From a checkpoint of a small transformer trained on Wikipedia: MLP 640 SwiGLU.
MLP neurons of a small language model. Each row is named by its layer, matrix (gate and up: input weights) and neuron, and shows model dimensions 0-159. Each number is 128 + 24 x the weight over its row's rms, rounded and kept within 0 to 255. Numbers have three digits each. A neuron's up and down rows have the sign that makes its largest values positive.
After each neuron's rows, "fires on" lists the tokens most often at its 100 highest values on Wikipedia text that the model never trained on.

L8.gate489:090120138091127157147177094132160101138135160113181104124108140130105115104120148213109132083127157095144143103112157147167139104135160108116110159111134148137113119131133132167127119129163136096098103143109089157139097092141116085133120133119144144152126147127143121106129138148110158114139114146159131119083109158128102151158083094142139099149107137160123088145143118113098127157160127179150053155136152136132132151148163124135147129158127124129145108142164153159135141100139152
L8.up489:082129104099152141165131131089114159107119140129146117110110155142085164111172108145121101100159153115139126142164133159162153104124137121152111090066136096159146123134151164139105105129145100175115107145152170108132175134145142127145148148152140098125163150136144138151130186157137111131105114135102159161136127112100191149111107145178144157148144130173177129127108146110123128134127156124074145116119118150147130113115097109130116137137119111104152113154151135152119142074091141
fires on: "6", "by ", "7", "in ", "\n\n", "0"

L2.gate520:136105128096122111132101108135155150105108110150128099137143135159146134102155115118114113155119087112122133174120133140101121118105123115180144140162112119104126092141116120165147109105128107112133126131164112132130128133136120168136140147068100139158111100124130076120119147117132137067175158131130142126124112139100159103142181092137071113090104121119126133104120121152100150126077141120079102154144069168130141122118144101115117165146103142127159107140108176104072116172172109
L2.up520:128133122068087141131118148101103142177154121159170125151116111159126131130146139112137120125108091124122130158102142142138133140158123141134148185147120122123149112137130104153144130153127118111119129125048147154144112122184054144197134151122125098136092136158117110132079158094118152100180132141101095154176146126148133149129126079126096118170123135131092146148163133161135132098103145103094126140113127164118169121134126131125122163126108123118153136152143141128110120160162135
fires on: "it ", "is ", "en ", "ey ", "he "

L5.gate215:123112156132188116110144118088114131133103146111135129104146115124158113114119130104156110087134098155107119138140127107143096133109128171110184106175079125149118173094108185087170126169142177123151105098112104153139144163130124101122124167127144086130155102147109108138102133080131126080136127158106129116095113127124117109122122189139119168087128126122100126174121129124139133133107177122109157147141103113100134139174123121129177125147119139143103150114126136140152146085139139
L5.up215:077132128117132115116120140149130140143112116141135146115123099155124169106096130150129120122152088155155134149107089147116189111115133139154144117120114085096135110107162120080137156148129109132118134156160082131090156144172121105132112147094113133082131104108150138166172111107109137111164133104159142124102136140141129116182142166083143087112119124125096154128138099131160100134107133123118091171117119123126093114130183113138170084153138110167099103111083113116180145096123143
fires on: "ou", "ter", "our", "ens", "ur", "eg"

L7.gate109:105079124143126174149116096124187087148140076158145128093146156122138169128126147161103110098131134139121106157098123100105144067142111126143127165115084145148132189123126104152121132148135125105115139132126123149082155107127131120185168111149131113114178107128114134105117102138100098094132088146141150119129135126146146073156176160147137119137142116165089156130135143144120152146121147166167142128149132124115116130131108132134126125125122141125164136142093119141103081122190100
L7.up109:096136106173126178133146105126125131129115142074107153076121131107180165176120139138112105156135147087127063153110135147140120091131135127119109109104107120109122186164169055140116105105136181107119129127154124131093175127124108140137144152105128180115137135135120078135116105132135148088110153136130143131142122127111130117138112133162093126161113161148121135103148127109111163132144123100178133133119077121139132169111116117129151116105128174156136110111113163150126147146117119
fires on: ") ", "an", "on", "we", "tit", "e"

L2.gate414:131149110131148139150114117159124154112085116156121109176153150135111124105154150080138147125155107068145149144126126140107110130151094123110134119089111167119111097129118127114144173178138106126093119141122158130127151104124160092069151143156132124130099125156135149112154130135118100092164137119092163121108147101113057140123155156141136106139101142096090103123132187118098111167110105118156113139165088140155121125111084129158110150145145150118136143128104111089117110184131152
L2.up414:151094138141123126115108094099160126105133108133064097119120150166145078147109098192157133122172101074148125178139122117100156129109119128174142131130102109121098061107148135114142122134123143153115113132082146153117103102156146156124168118164138126158121098140176133122126102130121127125129103143150137153126112163079130094105147147130119096123125141142121148134114105136166116133142115124118092131216131101118135141124162121160139151118144104137084127124105142151115139140094146
fires on: "th ", "o ", "5 ", "1 ", "8 ", "\" "

L8.gate372:185152108138110104123127128185098117120163107133137130113111145124165131115123128090147116145136134135139160137155148145141112135118153154100149108127137132134148131180115141095118153109119142170155123136102150105194142142174130124151069141126151117136111109095106119105155117133143093165121141144094175155116137119142132162095114173121158116152111107126103154109152123143099116169139158164127108121156139152164176139127118106140135120147092127051137106098114150141139082130185116
L8.up372:130129130084129076117111126121126120090165112113158139109086168183108154121108126191160111132138168102171156115111140131204161131157154135149153105108129081141109079143102122113073111134084137083128136157144148111121118159134168130137107103109118167110131093141151152118160167166126099145175107141125111173139128137108123116112128157135120153119134109157121091144113127122134113102109142130110140132140139141134143133147144121132127111139096091108140133113133120116129103079136176
fires on: "pro", "si", "sub", "ampionship", "ub"

L8.gate120:135143144090172157153101137117098130147158128124181115140168112114155162107141110147109161115162138175099135131147149080135104147131116129144130139126116144084143148128145131108122133095103121079162167098140114111126139114156146117092089137172177101112106128126147127124121094160147119106141082106120123101127096089131099147169103076150147144144150125132148091133125110129148117106109167088108149090093175146116151145095098136121106150139144098123138161123121173117141132083158112
L8.up120:147116150108166107135075100108077161150170110110168186107138153115126158131115117098122114127151153177131126120124147136140124149141096163143139096110126120102152102121113119120103143084128090131138151157162141113119157116123119128128125097150131159115132143140135136119120162179103100126130143081121107098149135114113084101155112133183121206154163125147114088174144172130121111110116141083135127145124130142119137125102096148108153132153133083159123146140167135157102154120152137
fires on: "ar", "i", "u", "ing", "y ", "er"

L8.gate188:130140136136165145094112123186099098151129134160138091084168142136112127158097098131154137144155152104019106154134131125120143118125138152096177161123112154138110171140100125091135151143154170155158174116150150153167127145136165136164123109111137149144134126143101140108143154139120132129129145127113111115154149106149140153103141115097160127142117125100132113125114142110097163114124133113133130136126142117169184131155126062115123182127099113123127144130145154158120108112111115
L8.up188:138095173173120143128164174153117141146099091146150102108156152104140147145122131114126129145142168116107134141097094138141143122142148169095160160113159180118102114136128130103089142170119137117178141126133131140125130148140199159166133122082141109077130123131126130124161155113122126147142127125147085094146146134143155120122125163087129136100090126137130100148109116152139145114109111092099140154114162123163182109114107096145145158157075066144134120125135110130111134124152103
fires on: "ad", "in", "ob", "el", "at", "Ad"

L5.gate507:095093116114108151089111117119141081175145185189124101127104136090096112161141125159135132120159124110137137140090128127147150109120144122105151155134127142130097172162128151119127154150162146113128131142097106107109114199126125093134159108131076151150125153152153146104118154080128129113160129169096116127112150157105110148174142115178144163117122105129106157110119157115075164109125131116170132110111124147147131116144119114098125165160150130141095158160160136146118121119137120
L5.up507:127094122149108186118134127140129123163134146124122118143121109118091137153140120163073156119088111119148140135117156108104073135122140117128114116151168116142118091105116132156157086106146104114142143089105144150155108154115179147133096116097125165146100129134136154162080113118136185113101136093105135127075163168153127140139111127128166067120143163108150126111129121093143142138180165129130144109127124122141101155151123116138157153121133175083150107160121100120157087111136113
fires on: "o", "el", "dr", "er", "for"

L8.gate426:095126107118085164126126104141087118085115134106132112120160147126150131116096111136109055132123111123119173132192143084175168133125138119139113090149114140148163110109133135114145153117144088121120142132136100148107183136169174128141127167080153137151102154166135121125138100141146082109146119135162131104119137104160092160118114125132109111112159086133127102071105144107109157125145127129118169116100114146156115170157114130146128117116130099085152145129134177133148128121149139
L8.up426:140124140148116153132100137114158127092134202107167133106091126081085109122103127107129117125114162136142130125176157110153124106151117170145083141121100133069102085112139141109139153146172133134140103126127131114168168125130160123123118147105163129155125124135110097167132098139123105110108136156158117110130125164141143095133100113162122192119136141140177121083095162120117090103135136106113168153116128151114183144120170134152094155127123150117144125137131149098150168111106124
fires on: "ri", "Bri", "ot", "od", "op", "Cent"

L8.gate176:096116136117146119120130131156142095141156132147104129073149142135106099132161125165117147096091155113120116145115129139153143123134082143072152122138130136075147143123119145146133132123136108151126135121152120133083139102122155130126181168155084127117156096113140096092147140176127127136105138093094090134128162106076143153132146136129133112142145141097155080137197146130122135125139135096140149111100097138115151068118139127130137070136118120135128139175181126138105099076133095
L8.up176:136123112132131116107173158146142145110118137158090112085156123139145109136108135135123134088151148094163139136126154165138151148119178119113160123169167141135143136157121187158078154122144160172123125134132132193139136097140174147134127138155122124121120112117123099133143122121116095127122107150118079108119161105120108139112086147147116075132152147094137149146156087127136055140103109133160139130142157141128106139075157127140103145140103117119145105135112115099077115094122081
fires on: "m", "th", "t", "s", "in", "is "

L2.gate241:152076160146107122126207108128130124120160120114126125120126154157138127115148129171150103103124178093112114139091127124162170127123134111160162131164083106123158094125123152196137129130142134117110130154148138132120160097153180125144124177124133081143121084134135095089118142113133159098146105102157151134116150104119126060126102123143093096157108145145054136127146089117098149122116160157136166148103120128109138120138147104131139109136121122130154107137121128129124135114147112
L2.up241:158113109102150116090116152086122144166077106151111110185076125130126128120110146143124157147166081126136121127169083086168125121143142110079116141129098157103143106157141118106127109112156138157101094134109146165123103154117123175097152100115156106146136132139125146127138157090116156116091125127093070145162111122114122187131133085128116151144158160133116118084117134127100156138089126113133134142124153141103168151098155132153121166087122120116151134143139146137118114098115117
fires on: "as ", "is ", "or ", "he ", "in "

L4.gate92:166183111143114121124133118114092133123153134143163162158151174139089134114106108116108107131156130110130126153124124087108139160109143138097158115101116149098117046097095130132121180095160201131135095115120127118143137123115129128111107109122163134140134131140153121097108124140104160139130146101103137129061129083143067148116123137162123081122093082117155101123146141135131111128150110126138157087123106115140117147132090105169122122151104112088114155139136104113156105112126136
L4.up92:126113092179138148123082106119095135104196126154134162156118124158114119167189137136107171148145159124127112149096123104133128129108132130084130154098100130113116127117122087120105161080121150145141133115076128117116092131135091096126158130140122146105138071126131154135143187124127119104174147121128157140155181103129130126116151170131066096147123138117150103110124100116104134170135153141160130112140101092136127155124116136127161165140097138123105133162095123151150135142140126
fires on: "es", "il", "2 ", "8 ", "5 ", "et"

L4.gate560:128121134127129163129130171131109134106134124148120147103147158086085151135101113163111154126136163092143106111071109169132134115104150133087172137161114194108129143098111117134115162118156148099105142110147090118090170144132170094126117183108121150149093122129159109141115124123105096131133154144099134143140175107125155131098130178122122095134147129124148150152122111146128119098180102107147096127069142137116125127158075101134151100127082135113153091116140146128119138140105140
L4.up560:154155164146111129135098120175105110099133119142093133131139169138160120113097140110125105128150084121135156145129124122126124121126133114115173105117109161120126161152116106063111167101149135144149110122160129120144101093155191104142100114129101126092130108109140144126118128109120152122147118114159112137127175117146153113099107099095108115128116166098118129137117092155149119171142139103126089143152165114125162165084147105159123074124047114102099095123114117089134120142080131
fires on: "in", "s", "p", "l", "/", "/ "

L5.gate178:132088132092171152132142104154116127130115072126145091074171161119131134137069123142183088148121139106128148118129130116166160101110125135130166150145156111096132120144071128116116150118165160136167132114128171167154176135139144118145096148133138118143130134178149095128152140152144116159165142136131140131099132144129096132109117120141077095129117143135101124106174143105107164110126123147104112143135121131139140097171139138165113137142130130114166176116133114071089132140113154
L5.up178:142134115130132099145149138114155129121141114095133132079160135122123145117125180098145123130116094113109096158102113127114132102153119126121165118126096088123172136122109132112120157131112111175161139123130123154137146100192132125126126182120122152143089095133151105091130171131138151152128113130164115087148098145131137114075151118103098146161151129104104112109123083138097144103087119128098159137173144126122104086127136108166180108131136058157135122149144120147131135085086091
fires on: "em", "om", "ev", "w", "sid"

L2.gate423:089162110136145108135096128172105125110123136139110147093162117117156141159112118109100177109118126158087091130157091096109096129104164119165132124158111146098115111151113095100110122070101116117133103126154104159135083141135093151112147135126145148126093127135125117106121115125113088151139158134076084140157125143116152130178118123137164124158155129124117158148136132144192171134118128111111149117219097088136182132121112141111139113156140122128114111139133118128121132138102112
L2.up423:132119124180085152096126100129183102140112108088123137134100130112158115111119121137105155149123114197120082147118156119089150158099118142119142123095120103103088125118123102135069117155125136148157131134139169114095132160139127140148155087124101095140160129128157121135132155127130122127135114132123118074078102139079188122131128163110154122132153108155148100124118114150081108146136118089124103139105144126095098190112161133134170143109130125149092138120103152145137123103103125
fires on: "Bl", "they ", "It ", "not ", "it ", "that "

L5.gate545:092121139150117134167110126156128141109126113136160095137152119099121168128155117153168134146130149122133150149147139135114066114114088112118097167162100124155155156091132086111194164154125097136139155118142083140077145171108164088141112174080110149147121115162137144119126165133125132125099147102146122132121163132141105116133105108135146129126156128093091141162097154151082082111128137138108117131118163132107122162152119121106153113123106112115090141074139123104092121141140102
L5.up545:137136138105076159154123107113161085122110107119107126173169167112125101116093113103122104110110168143166132156142150099088110117157137136153165134134110108139105101144174155148121097128142125129137108083146125160134136141119094097160133131134147104115132166168109128124141119116127172150138148176089095079119141126133121098134107141136116134095130160105132073080154146141205135134159133135132086086127159107163151120105134128111150115136162109106134109106131107142143119097132098
fires on: "as", "on", "ow", "at", "ak", "ri"

L4.gate275:162120134130172173124151103148126114107086123171126135093100099134150112109120094123131128139141119116152177132162150164104076109119114079118119153131144174157138126093131095131172128124116121117118130137174147128141161151137122126170135144111168093142133095118114113150124152110142128161121127097093135141124086066141114120188086136153144116135116138115127103136131188132118079110114106127120128118116137134118162166126140116145124145137135094137099115135166114074165138082156166
L4.up275:152143132130110149136146130196172117142168112132153102110109139115109138127149118151126101117159160079115168165134093139119106123126122068173098125134147153125110139142112147110093090155134135120140096088128085115174146104132108115185132124104132130121118147158145123130119096121092149103099124120110116127147155172138130122171146091172083126155166089096142123130095159145155108131141132147114107103152155095126103115128189112149135139143128178143099122104118113149152149127117101
fires on: "Eng", "at", "ow", "ou", "am", "l"

L5.gate57:070115141123113139126128116098135123098113064164181117131170127109097127152159160163149097119113156188103129141127086101110118081171087128106149140113123123101148117100117119128149164136122151137124140126117103095081134139174115114099137122166096131156118086144127143114123108143155090116120135128171114158138131131097096108108097161115159136115110139161094080159118130132110170140128153147137129137138151122132141166129125090112105112105083132154088149143136138112117106078136118
L5.up57:118107170129161110108135103095138099168123117118151139141163141096092135139176150125158114130128139142108090101095111143102075124113107141158133112123110140131165124123136157131104109091155138155102139160162151129137149119164137116160104114139108161117138105118080120105137123103106116170103115092138106108116077092154141102084149136153141176117159134140187110136158129161156117134121146147094153159106189139089134149126090122119116116138127112122125114099140116115122168088081158
fires on: "u", "su", "k", "i", "v", "om"

L5.gate43:106113104138111111133088157123116127110119056150119110109083124147120110093166131123115148125122149150107172104125127130148129101142124098191150104147138167098157101119128149152138075090114162107096171201145145127104117097136104153173142149119081166145113095115146110100132098156084122117139116142082125108119140139049116113125138112161138155117117143156148109139133109113110103113115155136091105114130169142128153123129135105126124145119138126111099140148140130123098125137154113
L5.up43:119087132101128121123121122109128138112148141150090142168108120129136141114142136121100094159093124090111112121158093117124181137115166145118153121145155152109142106105168118121113128137118170163130111143113158153115171138113126099101112179106125108129152105119127150145121131150124175087150143103102150125147163139123127095166121115176146147135152189186176137116107139169142091141174170099117121146111123133136135088132069135113133132095148127166138085175120131082136126129137132
fires on: "ic", "h", "in", "anc", "p", "x"

L7.gate503:105130148111116140113105126162118133119154112085154118101146120126089067183121122177119091135135140148124137118138084111129110062175128117137147142144110149110139089071108149126120106143122121138177141177130121135153159138117148115147123110166123154137152065129091128105150161151087137127115121168105112143110131113064112114132103084141123144132117131116083144116138157134181088158149155117099144110131136131110141150122115120138119111104097111113134158140176135106123118117099150
L7.up503:148102152106138104126079132147163181147106137107138139161146137118133108136099163138127091159112096104110132191089100142117122130144107107120087108160128093111130108118090087177138123111124137104130169094124135107162132113165107096131096122103133123145116087086104160170156136155148129122106086152107093132122109119092142150165116115120128132153116161131110138156114127136166083155117116149110076140146148118096101154140105111117134139098108151119126158108115124108125149183111167
fires on: "ev", "pol", "med", "iv", "e", "publ"

L7.gate281:136164125131123127132137130166118145112147144160126126139184132165089146143106152176159129092112122141107171146107121089119139095135118159134135107117121112151143139120153137139178126163119138112141138136092145126145142107097184088111110112122114078126092071187170127095142120137152141106142170147163140169107180115112090156103102086151123153154133121116120147097114090112115166158128134095121147083115166143136161145133134108154133100098122129148116148130127116129124118127097170
L7.up281:179131131135142159152108171152160148095128135126109117113118146142092124111120125126134132132123151145129130155143135114150090101126152163132125111115166119170173143151158163142126163189096089088140107165120103095156117128102141141134131166116138081097108101137178135121108071077109148108150136105085105132140132173108141113171136094139128098120153139141125113130115131153158137133124100125135173121121125165124120116129137093172154116120114088111119076105119100141096136160084146
fires on: "od", "th", "oc", "et", "ro"

L4.gate242:114119089121119109157086156108098154104150158149167108127091107126117146126125173183145120120102105109121155152161138107105117106088131111113152069119126116112138100155133139072164133170127113157092137095142124109094126189149102120088118160124125105134128114163058128142147140133108164135147127107137118156119125131094106150145108147112138119142135110121107092163130111142060135150110119128118175103129108106116094164134103110115144148123116137125139116101132089127132106085148094
L4.up242:123127141116140129121131142111148090151123115126132130086165141130131109126106099141149130103154155120128177157107149150154126145131108112117129168157129101156127161064141160189156083180132130107132114131133155120085117161096133086109165126109129086091121083123147151142110175103158138132134103112140087158160151157150119098083146125084133134120097144088088145135121158139128166093113098137139128120119115137105107105151147133109103156146176117115142133092149098099098125132106150
fires on: "ou", "is", "us", "ro", "own"

L4.gate164:131102119125128151078058109144157147106149147156118120135123150123091125152156149168118149131126122122128135126140149143109138102120126136132095143117110099115120120153133130095144136179127139096123101120160085091186101162152121114073150103135132154150097142123117108113133174103159140132138163147151112187093147091122095132139136113143137122149083150148118078122137189108128130157171116189161108114142148143112105157130129105109120177134139152154118140128129130101086130139147158
L4.up164:128061108107110153156137121123129121111168120167136119125138118150110084122133149115132147113112141132133138096116148069082146118184152138135130121125116121137125177103159163110116167157135141125171148159176144154148094105127166165155105133104114141121089155158161120157151072125115162144148165123147142148143141112106125142165112106138101136152152087144146084129145150081145144104125099119172085130097144125106124127114143127157148142165093152131121100170102143127135102119116128
fires on: "r", "qu", "o", "ig", "et", "er"

L4.gate332:112131118112141099166099101094166107128129154151145113103163105094122165113102116135174140119139135120149102086125137113158174147150115145114075152160142123098108182143123111098139135125155213104129185145130120138162161124126137106106143115157143131146128130112124155124135118081120130097124113128141172124108124088112169132116139118147139125128129158104095149147142171099153146107102150147133109145141140126101109109127131110085136146108175158095156141107156161088149132161099160
L4.up332:120129125131129198127172138146163126126110078103150078112188125098078167179090123128163161122105158123131094093134109132139092111126094120133124105125155127116091144157156142104117104130121108136156128125142151147122141106154141159164120105137127132134126119118112135128089154148107165128111123123110151103139154137108166140147165142118158132127095137164156115114174152114156158118171117144087138132116134126118162162130123136140137120116159076103193136180158109160129126144122116
fires on: "ild", "i", "ill", "at", "en", "v"

L2.gate454:112154116148144125125139127125136100102118109153153161202116119104136138153172093102177136085143111131125137107157132134162079111099170120112081118133152141090133133154131105120109113122097153123151123122177193155124126141158126136121154109153198144129104119100148126106124119135096145143167136122090169110100174144104096135159110095109111128111113110147128111160122080139114147125119129139143139144099168135077118111162112117110136136141137133146118136119146094127156099118088168
L2.up454:124128128082135122102154127133126144133128136148178156118104102152165167133080137118069102105129111084155113121146077128122136117145129115084106137146143144187117146103141137145113167123119119142134132101182122103104149141133136150122159132174072106122126097161154159104098088117134139146112157120095123109084161109145088142144138113131158123153104092128109124134136083108138113134116129173101142113142154109110170090143140156111100075115109086110133087127101128099141117143125125
fires on: "11 ", "t ", "A ", "15 ", "duc", "ne "

L5.gate374:117111077107132140101136141107135173060118136092156097125175169141115101130159169140107143105121139118118134102096148113168156101095113145118148151137124115096116158074136130116183129163153095137163149135136133104094155139094140131122160153174109088133161119147129111074122124112129142128144117123155119134135145130144102177145120142126089101120117111167129095122172166135096132137079130119152087145089135134111110105144111128154132123110081150104161127128140129134118096092132125
L5.up374:125131135102123136130133102104127124109165134110146111112133082115093125139155109110117147128146184153124081131125159176118165115103144103100119130103136201092120122103122167130100076133130077145130165101122137115155144102116126115094122152142118129167110099121104163125154123121137147076149150147107087138151140129164106140115123130138106116104092118091155144137183089102156082120128120109106067110143108119101154126124094132120123133167148154162150089145124139162091113129132115
fires on: "p", "m", "in", "et", "9"

L7.gate99:121116109099173159100121148131106143110150157139141098134154153134140125111164119165150141113099112140133091144139140162127144115079116077136144092135148136100143092149128143123147142106099131127096109140111125095122136154155145091117111143123107114168145135122105147136093057107112149090145107074103134091131110133111119127137154113177121130141130144127176104125120110119138116120147196158121110127139189137130159161139114128161115130106091169077125133122119165063106110104147122
L7.up99:146112133096156146107133127136137130137165110136116108114113160121130165109180129168141108142097079141175120115122107153136179134106086111149131095094117078093152102128129108147091116129094154118120073121125169148115141105160142120116135133126139117140155164116098161150099105101105130087165146124122165122136135146151117128166158149132136166153104112126150113169099122171083142123126151087135117129197136171165133145119129136161131096121086144119113143131110150092142151141119156
fires on: "de ", "i", "ul", "os ", "u", "o "

L5.gate529:152138120107143132136099156128135099107137116164180135157112147115151147098176096098147122174149126141134130105105119111092144149164104124105138114096104095163184139152120168128137128116094129106175105142123137117132107118152174106187113111089120151166109143117151079113161117159137136158139134113082106116143156107149110125122114118119109152108111096127124125124119107145135127154107157103161113099140182122129149164143144118131146089104124077113129087130098109185106143108159101
L5.up529:075133151138109106098128130158080118105145151133151188109124154140158132131188125154129120128134148100142129106150129119136151137097110174163153133111079137118135144124123123121152164126117104117132139142110119130137138132141166098160140129149135145151165128146113146163148128101149131109049114119172125152142172111102119133140128129129150132070129126094112119132118134175070156099149124130125157127114138133107115139113169129096112074120123067081128097174142091114105151112120146
fires on: "sub", "am", "w", "aw", "ub", "av"

L4.gate93:116096095114167097099131120129160108147088090117108101122118134078089154117100116120136120118130147124138172124120147149138132117099111139135154125157135139112124163153114173140148152123171162103119111126176079132098133137098112084135132179128116140129125137110091131107123106119067165144134152122110087076141124131132138077111169162128153144120119131092131118113137125130141124135154166132136139111127100103125134110165204127138168148173099121151148111112136159075128153095128120
L4.up93:111125100114190158108111130131178119120151114128135138136131110098128130118084148112117103109157079125146124110113119112071169128117162140141108150136130106110142091176081119128136112118135143116159126111101123164146096154139098108145103153127155163143169142128104080137123105162082150122084157154111130088092129102094130114133126154125133127086132129119131147140166111142125119110180139118118101116086089152146107103152118152117157159179091128092130117098125117102093140081147128
fires on: "ur", "is", "18", "our", "air", "ich"

L2.gate25:155092144093111134145152123114127112138121119129159149127064135149157140138150133156112105099136160086088126120106129150152173092105160101106103136133098133147184105126133131129174115150172112140123131134182135102107175146097130133142170202116108132169126100066146103113136131101112120137133124130108142116127132145085155135121120090139089158108131153104109103112131093135118141129095155145100127113132109134142152091164109106126119134113152145131141142122164154080104122104098086
L2.up25:189094125070135124143165146125147107143094137135141137129082127155154165111129144181122114110120159084133143093120159113155146132110129115143090158137112142143138055120157158145139117109116092119125122117161154107138141098136113124161162198117115107131089119125144112118126121123118169127101123115121170132091154146166112110133141092129114090131110160126083155117151134123149100124145125130094097138123117143125141137142173125139147157100101124145164105147155133049137124121105131
fires on: "in ", "to ", "as ", "on "

L7.gate430:132170129106090095136141131136147144117120078174079081146127134104101138184142122137157115130138143148048121139085137115126143109135139129162120137140095141144113166106126135138127148116111163153121119139118134113083157106139153093181096159124128112127121118081117105126115140117143140148137134128127110123106106109137094176098135147138080146175108115126123095111170115115095098127146169122137152115103170089123128115124160140131100105167096086093145101160148101134144138151135152
L7.up430:105140093142085108144138147131149174157140150154106105127140162098146112163160142136156078145112133065091140137140147123154140120126120149116140120145156119170126098131158122121137135140158130145174140150057103109137120085105134087123140134156128103168127112090098116125122122129130171175101144144150162164150139151126148172125112137094105143153128161160131096131115167153061149111162134100146176101153105097110098146111129127142123124106105128127140131144128098111127131113115167
fires on: "m", "el", "al", "sec", "ou"

L2.gate221:143120157120131140137180094110143108108122142114156140156094125149140141127136138159111148116116188115108088130107132115145191133121165150122122109164136126122136074096137105185178108109146133131163128175140152157101172120161152147166139105170144109144127094136113113094124128105133135112183132094143144106124179081111139138162060104128124129129138119136102120124131103139126114106121148167097152153116126111120167145147129098137160073142116123108147117097135114098120126129108106
L2.up221:124095121049153130153115124119129168123113121099109109135131129143142131094168163186091094117136217089127129118120130141152143147124118153117129154145085109139121084118157145150169140108170097113114108111145132142123142110120177124190130116098152126144078128140153120092115134110124197113085119135163164134137140145126130102147135137144101114104139116159111142094138142175106111108084157156103123131124119137132154117133089119123155134134116105127153134110119118119146134112108132
fires on: "in ", "as ", "by "

L8.gate485:126137098142163128126104153194105096148137146144125151136146096083150183134127109150154185106159089115096112099172109154115145082131130135129104153153145126113132145139139130110155156103118194148144167126122116128107105152095182138113083106139119169125125152167138127096124167108134147098116082130118119086076126139131118145145126132163128129110132109133109131124130112115092145120140125152116147138117129098119120176157107111109129140137103120147097102150131137084117099190153130
L8.up485:162127125157158144140136142176116102127099124106121182141122166094096160114112157139134177103128155135114132168109109162123086088159111139116116144125162134142158144151156133147163125176096162145163142150123107150076130118166138162095114143133114102116144153131107094129108139101151171112122131117112120087118119137106153153152124149151123170112125113118134101132155089163173136128121084140107140157083135093134141141143131119139153136164098115139143093130143107092109105186166133
fires on: "m", "en", "5", ".", "i", "3"

L5.gate540:097128106123094135100149144153157094129120156152111159145149159115119166095126094175112129111129119177138130166152088112093191113134112110129133161123145123165095131137116096144134115100117117149091129125132154104085134134144131066110092122109117136142094123127136156134166137125136132153125109150151121101129173151129106137151152090159144119157123149127111159131132116126108160123157192173141170075137116081165114137154099116117116150115178119092115140103149142174122120126128119
L5.up540:173128131107139111157149072137126106121172157125143165145131138100168116116088138198105135105138149135117092180134122150146122128116140083114106125140166146165099145134134107149102133110137107125169109131154147157140148156113117082095128144100131115095112091120151133117133137087138144170087122101101122134143168138120146179118138080140126118122085135119157126159136096159118089129139177087128119103069128108115085137125150159114116127108125128135143127122120107106159133116084109
fires on: "en", "s", "born ", "duc"

L7.gate20:101090127126077097120101141117144122119157104137118142110153161163123125143151144134156103121107161182131125133149128138106084084168143145142177138121086102128124122114102104107137142164117092145117119133093149161112110124094110152140117145194108080134125126117153141083146100078140122116123145156116129092111145136118144046128115133141168100130162071141110116126148144122064139101132113114144121113121125101148134133150139129133126092127142124098158134110103140107128089173141112
L7.up20:125100180177137098164135136099128114106092108134129154126142147137116161120149087134105138110133119129126070117140087097113104121124129139127135140120132140096154106109127116152107097158138174115150149179149080142123085140126154092104151157109116155134098159095151076134145126098148098117105097137136190123101150073101109104127143123136091164116152117178098119124132110141115147139140109117123113119132094192144104103112092127090140135100119132127103094113171122108148124130119148
fires on: "on", "e", "the ", "uc", "("

L7.gate487:112095149166119120154119097123152113121141121083143089108124118112104112145147150126130143136112153171101162166102131065070143037147114110132126141100124176131119128112125111124123131128161143111140158171119115158138127138124193104193135079181105136141136123104134164111146140110092132162100130112168136126105151155098150110119106130139127129131137116148137139083140171145138140151135125089111081124111144108128110127132135098130121135124113143103148139167150114114140099110105131
L7.up487:132141117122134119126153083134126158179079094118148143149125111119105120178083161121162116154138133109149170103150124120145078086133131096141102120113165161123109102146167150129091129160099128130181064136117155142143144178147091130154113148113103129143132105126092140147096108107151118137137125110151107106122131159149149196095124150123127103164118131148176127120092083116131140147148133130126146136131124141086142161152108123152158107079129105115156113112118160131110156146132135
fires on: "publ", "inv", "ed", "tim", "ev"

L2.gate626:069141119091147158150129150142137130135153126120132117132107104158128165150089115158139130143130113104119111136086104110125135110124085163113149104132115108115123173126161077137095148126104187117124118142102094170107121139144114176138119148132134102121096148146127128116114107139130084142079171115080101156116131128164124163139118151129153120145135117124122128156126145127119201136113142116159130139112152124135166091150118133127120097120092130141108122118136069129142099044132080
L2.up626:128165144137145126121135112120157111119129129143124141101116093125128091143129151122101120163116176186127116068130159149111146126129141184146086130158107161107140128095102116148139127113125160131148140152162204130126137146092117130145173111162091146121150101170136102122118110125105142146154108148157124085128145142106167166115105147145106134161137184145140114144124118134090090097140108136158147121134184127132079108128179137128118180146098114135136118120116132098123126163151122
fires on: "it ", "an ", "a ", "which ", "also ", "that "